Part of a small language model's weights: 8.66M parameters.
MLP neurons of a small language model. Each row is named by its layer, matrix (up: input weights) and neuron, and shows model dimensions 0-191. Each number is 128 + 32 x the weight over its row's rms, rounded and kept within 0 to 255. Numbers have three digits each.
After each neuron's rows, "fires after" lists the tokens most often just before its 100 highest values on Wikipedia text that the model never trained on. A number after a token or word is its count.

L9.up350:151147098153111030130092142153121123185108185125156118115133183129143123095100113116146130112111147195187119127139082110095114121107134102075123104159190132133172125168117169115137082126138113109075123101126153142171078185089152135152112046136116192073131149128136091101120169129179114112169127114153117167133136130091107062149062160094123103159159119111120165126133098122169044204083131118128140145147158114128110143120140113178147117105150091139124136104129193118177128166131137122125085117068113121148145116111108096150136073075128218186078088116157175180150156151152055138
fires after: " one" 29, " of" 22, "one" 5, " some" 5, " tw" 5

L5.up245:160109159132101118092113098157132127171088139099091124115162189151118161121148159128105153169128105134122151154135095177140119146144170097137130188131134121119107119152152149160109115107128140139082178088053137154140145065189090142101224134129126126139088111045166190119156170121142121051096178128082108115124104127144153181155159135087151144125100130110119175082125148073156118055112077153152047133159130170148148097081073120121113131145069142123185103086099111089188117145081154146085087207127147176134130123094116125174107133178125124082102124119146093138164136118062091109
fires after: " l" 20, " L" 11, " B" 10, " Ed" 9, " coll" 9

L9.up420:144091143148142174105154139099095103107110127118151128131128100085160110144120170153142069125189092142183106100129111088082187100167107122141199105157104133111176035113155092119121126077120151172129170113185138105103169077112082119120154143105147126129176144087167144122185206112106111142101081154131152111127150117054124089090132116129076116170118073135156131171132148106122147107112117203111103129141139077061128085092137138089141200151141129153155109151116122117151141121114122135200148171158156198133136136163174104100172107100113163125134076178066113130158154157191064161
fires after: " |" 63, " U" 8

L8.up674:171040133156115091134110124127144183121069146110143160116171133169085117101133150115195163115147095053233139118137083124139184123165127086105129112101144191122119147121125131097088130149157122129099105123118182078101176135120139126134155074185116156167098114156140095119116100159092106180111120063151147146128174144125168052124094124130142152145144137056142187108120120098141166052139105182141134149121092122095095075144129126092147175070095155164148127158106110127177151115083131105075098153069156198103159158109093124145141131107101121172126154092122180145092069119112126146
fires after: " " 45, "–" 11, " S" 7, " P" 6

L5.up484:072134053144049152092088149106134131164146097117150120164129140102128175077060108103160101140125122107116118205143102071094111098128177125100117198085129152136192134167130159135152122157155073147109085044173085138087116129142081131155170136136123117111166087140140209129098101156207113094143129136133085138098087134096131186113133146112123127089162137095146120110133120104125152133149182161115160149138133100073126115055122127162110123106163144143128186147091113129137097122150198194157125059215119105176096169119140107157140180103107130144123151126134111112152141124179108088
fires after: " w" 18, " d" 15, " st" 11, " W" 9, " th" 8, " D" 5

L9.up176:154168107119092084097142151093189148110114138131155139153147079132061149130152114132155078125131141163130122175128128087081092116122125173129143087084168101164148091099114154149137112119102159071135151108086135082200140154061102180122063073106150109114179168135111165130128126202145090066109120102141154126090133120148157094117132129153131112120125091140141172130156149146125143157140094182125088149115120167130127127143116091118131159116074163111136073097131148131090127110068193181189077188079156187109239137105159098169135117152151182142124086097102125194095171077148145124
fires after: " " 34, "/" 7, " s" 6, " em" 5, " R" 4, ":" 4

L6.up734:089127043168084111091127137145134192143067136221102222107131106180135129131096155107111179157148140114097124166119122158148116099143123102088104162159093114133151141148128126142134115130152125176080213111157114114110243165168157146141151104157117153150149131101127113102128079163101161143110102107159150098187143106137141082120098148090133069130162163092142113158099154089143126158126124113101120162100143149166130154158083067152099154063143097178133155150120091158177055119123153176102162124162114143094133127110116123167174106072153077203138075110119121114133124081134131137
fires after: " in" 31, "In" 20, " In" 12, " wh" 5, "7" 4, "9" 4

L5.up386:123149128203130095096186180130178143113132153108097105123104120141122147135065150135193093156112144119148102173117057124122123144128166132130224067123139128093142131088152112111151133177146106140105149155113179080100155093156070110107140129151124144125147096072173091112071120134129100140126160124061083124117107100158146163097146151086146126120099147121131141134136191054155093112203128114114152135123104115163159133156066170146098170133054133186117101119125121106099139172107163091169111056171226107165151091184126113124158157156145122164071150132120120127097133091201132133
fires after: " C" 15, " c" 14, " D" 6, " v" 6, " bel" 6, " P" 4

L2.up545:186132109139118148163129143141124084156099115124131115118115144177125093076105128106126150125110183191105134188098101104099111072097139115156185106100104123136134071154130158115089123087152146154098076105067083113074164182083108065156172116109156169125071128164141100128178134147133149107115201158135095124071110125096158160139122104093163149175062105073161081194107109130128109129074142096103129090146138174106135117089110097108178164147115157137154111115144106170204104080190115143174188122087150114064147135159142093180121125104087163192090149178118149111141087134119143101
fires after: " " 40, " the" 6, "–" 5, "f" 4, "," 4, " (" 4

L5.up723:121110136153089068172172146090151123125161078171123098117142108168127073082127135134230176122140110145115131114183150131141204127181099137080196158122114124130186114103147123163094132118152134087126067138129152093090136096077139114135128127161144129100119088124155199088087158101169086116179144126142111105124157122179108171128109162069114186161117106098118098105068150085106104123127160187115198114114148090147165110082099083099171113141095135137136085064094107106100173141124105124064124098140112153179136171134143139134111145113045096111108169117135163081165114171133097082
fires after: " t" 11, " B" 10, " T" 9, "p" 8, " V" 7, " o" 5

L5.up508:070095129166121121115113180172160122114131112164149109087083131080165099139070120142209145121127126185158086121131107140135122166170177161091217101105115124166198075119215149128118119133123130180121119132111126117101200114118111140123152153106132189096135085128147183136131161131136178128134133142067096119137104121175098190113156115103095148099074172097078146185111138129148102122159096105064161133133066110104126075106089169090102124072149133132143084153107126077083115140082213103202096147121176114182162110137122113101138103142106128140134090121147094094156112121162130137
fires after: " C" 66, " c" 18

L9.up33:124128110117143097125133148160146134142136102137097133111162105106075157126130140144136087162100151171093150170151150132151113165077158146147109195112173161177144156120138150172089131153167130161108182146121136139158134120082140150143082143145124102118130133078076160135161093172149210036131119151121129140096145079113144113115119102101143131148151155079069104088189120104173046149119158081104108104147095192170092101082074174145083156104083079163137103111125225145153203144068178107129152113152088178136111141147127151160141126072124138154094128086119113078123090069158133180
fires after: " " 58, "i" 7, " dem" 5, " so" 5

L8.up253:123062113156153143146110140148120111120111144157099181165171094174173143108103159128107169127153103075127099147119153130160135145174160122131113114113105165083125119104141115154107105113116082156089211134112075146144131135110104136101202118112111200116123079127100127095123060138174163104184144110064091087192179112110192063140152134095171148168158078137138122079106158087163161062121148161137148152123137150091177049150122077093071181121143104151167119115093181065134087098082127108104084106134182172069142111131166141137133163110120146177112109156151159152137082112113112134
fires after: " on" 22, "On" 17, " December" 8, " January" 7, " July" 7, " May" 7

L5.up618:088141103100085104128146118085133105090148066168124073112172172160144095088175138096180185126068101184158141134118140159124147153128150130132155097077092118134180074112090189158109156163145162134128151117135106157121151133114115133116128097140114146138173129119135166107138117083162163117148102126136087072115089127167142076092087042117108172111105115069153197169160158145160108054138105127123098133126132177078157154121132056130155125114143141205134128083065182065139193121111169170099124191133175176139092159136130122108136049111139112133075140123118136104156134107083104143
fires after: " o" 23, " O" 18, " B" 12, "O" 10

L8.up234:137143125142125130110145088122127118113121136106159122115120157180162129104154111125134045194094140152156071156111040123061097133175106135156176112108160100108154085159131108073117152154119128185124154124108120086164160112135180121098143168165165086135110104099116142150142099115155117168102156106153098159167076159086133111204121170144125152090054081134137157129187181135111153088141104156172120083140087063117142158063089104154137111124135140134145068086120101126092124063131190143120145128121201114092095149139174134090212100120182130113081089111088119164108114138183108170
fires after: " as" 17, " p" 10, " dr" 8, " was" 8, " and" 7, " with" 6

L8.up351:139120129166115110184138138115114084121065111073177109150072108109145152061122136091141142126094120131197121109103115171159167101168160104127153097097153145149134137118163147195175110103142148098108128086151096127102128089136182182135150123141123176152151078152147183087131135130128128117123101066099147078168174095130178128132176148160143028150122120116132115157107120139154116127129152140125156078152092154183130080036153118138037125126104138169140165093142161150121120042150105096107110129134173167143122124170180127199201067131107141135120087117141083179112128149153161153
fires after: " Har" 13, " Jo" 10, " Mc" 9, "od" 7, "ect" 6, "D" 5

L8.up549:124118101148124126166134145076146148112153153108196124167147131164157200084088159094120091098136090146072093160114120104087118116115098100089145094122123153119143107078111207099092148182162193153116157112113141111146104138118078117096146143107118066143082125145115126151107132147156125130114175030079113111131097159097127173125156161127139081126070141126111136165123172094122133174149124154062099142175145127087103153156136057127137113096093210128126091119098102145178161072136160141110091097149089171098121224100102144085161095152124169177134142152195155141116169124156068163
fires after: " was" 18, " is" 15, " became" 12, " ISBN" 8, " as" 4

L9.up586:072175125099082078134125128149124132182099065106133141139129118107032187088122148158174165129162091130120139146148148163124098129153107112138102097106106148100202081121177121141137099142145132136138147081066166114109194159102121164120145171146170099134111069129128172068116109168163202131147126113069134152136153139082144132089099139146101150117140139130139092097115097098169052089122103108117180119062080099117183113123126120131134151097129166154139099130085167085176129062092126151104071158117111157051161117107111159178098149104073171090092107119168178153148150134101120170
fires after: " " 74, "li" 4

L6.up64:099128144121086064184119117118140097195105099149111115118194084126075105072145123114171161107138144136156120128102082166127160152144120146102164142114136163172151148150162172165080155145174098157145132099147196144133115103115089134138163082201107104175115043158094169109109146105140101080143120073122163149157165104149150168173126112123137127208132147115158136109137113125159122102122144094076134092123068165113120108092133133110111107072092159100180101037155104078157119082159093088109153176121161173155125191132077145156143088144140132082162170103068100183088100112122139112
fires after: "\n" 35, "a" 11, ")\n" 9

L6.up323:106102074124139158167125139089140111168113200158109121111133139121153106013126159158150135148112103135174096108139107117125108043135142165114166173128094139112168087069171152112122142079148135190116157110157200111078147136076140131129146135101134115139141122146069125115122099137146081115128087124142131117089090147118117200159103069125129125143132091120172155188178088127144164155127104185149101141170172094129112166114108138141103165075108133115173062140127114133134130140152210168159156119081244192130121118105131068123155146155142131153122082099114133156123155182165087111
fires after: " c" 22, " C" 8, " U" 8, "-c" 7, " L" 5

L8.up183:112160092076146099092139169085150196159094149180180053117129091137124097142129126133125123121182133127120133102088137090090140113106198161125088109128144105115120087153110111122121079114136102160098138125173184048136114138121121149122126086135108153122053120096121119121140093166144149173113151083112082165081133138085119143152159110093155150138169198148159147134157124079121075121137136102137069153155151117085106157105106148133119168141099114130156110088179185095102111175133191154197150121188147180217178159103055085134079133101129181145138084098141163090150133098133082163
fires after: " " 29, " min" 9, " sol" 8, " reg" 4

L8.up586:104085098169073090136121172116154127158080176149168070055203105159063103141085152171124134092114096169172170173121093108085126117157106132107152128147126142132161091121119144148132113158138131127079142155134141062123106134159099194127128155136134176166115129159086115119071148174141136157096135094115114130133155131083104185129175106155124155163048099098107073132190191086133095107097118098115129168215118171147097065060102156106129173126133169143122133126164144102105103105106128123135115102157104071144135142118158108170155111129114185174131117225166104131147173123126136100
fires after: " " 53, "ax" 5, " con" 5

L5.up707:157178152155109128121162163082126112114135068196109091137131119166162079114138134138184132144183088150136114117078107174157116124112128093099194138095162152114170123114161115128171142074136161133101156117099189096061123120087064174168119105100165189146138090064124147146143148156131148111135090164139028156136102100134118072118124085135058135168114133046110189154131147131095130107147156112089135244179102134072162131165122096125150140104169042136116142111108139114154150123151142154138138145107093106110120180086131128133134129159139085150108158144081168126092128097139133126
fires after: " R" 25, " T" 13, "R" 12, " n" 9, " c" 8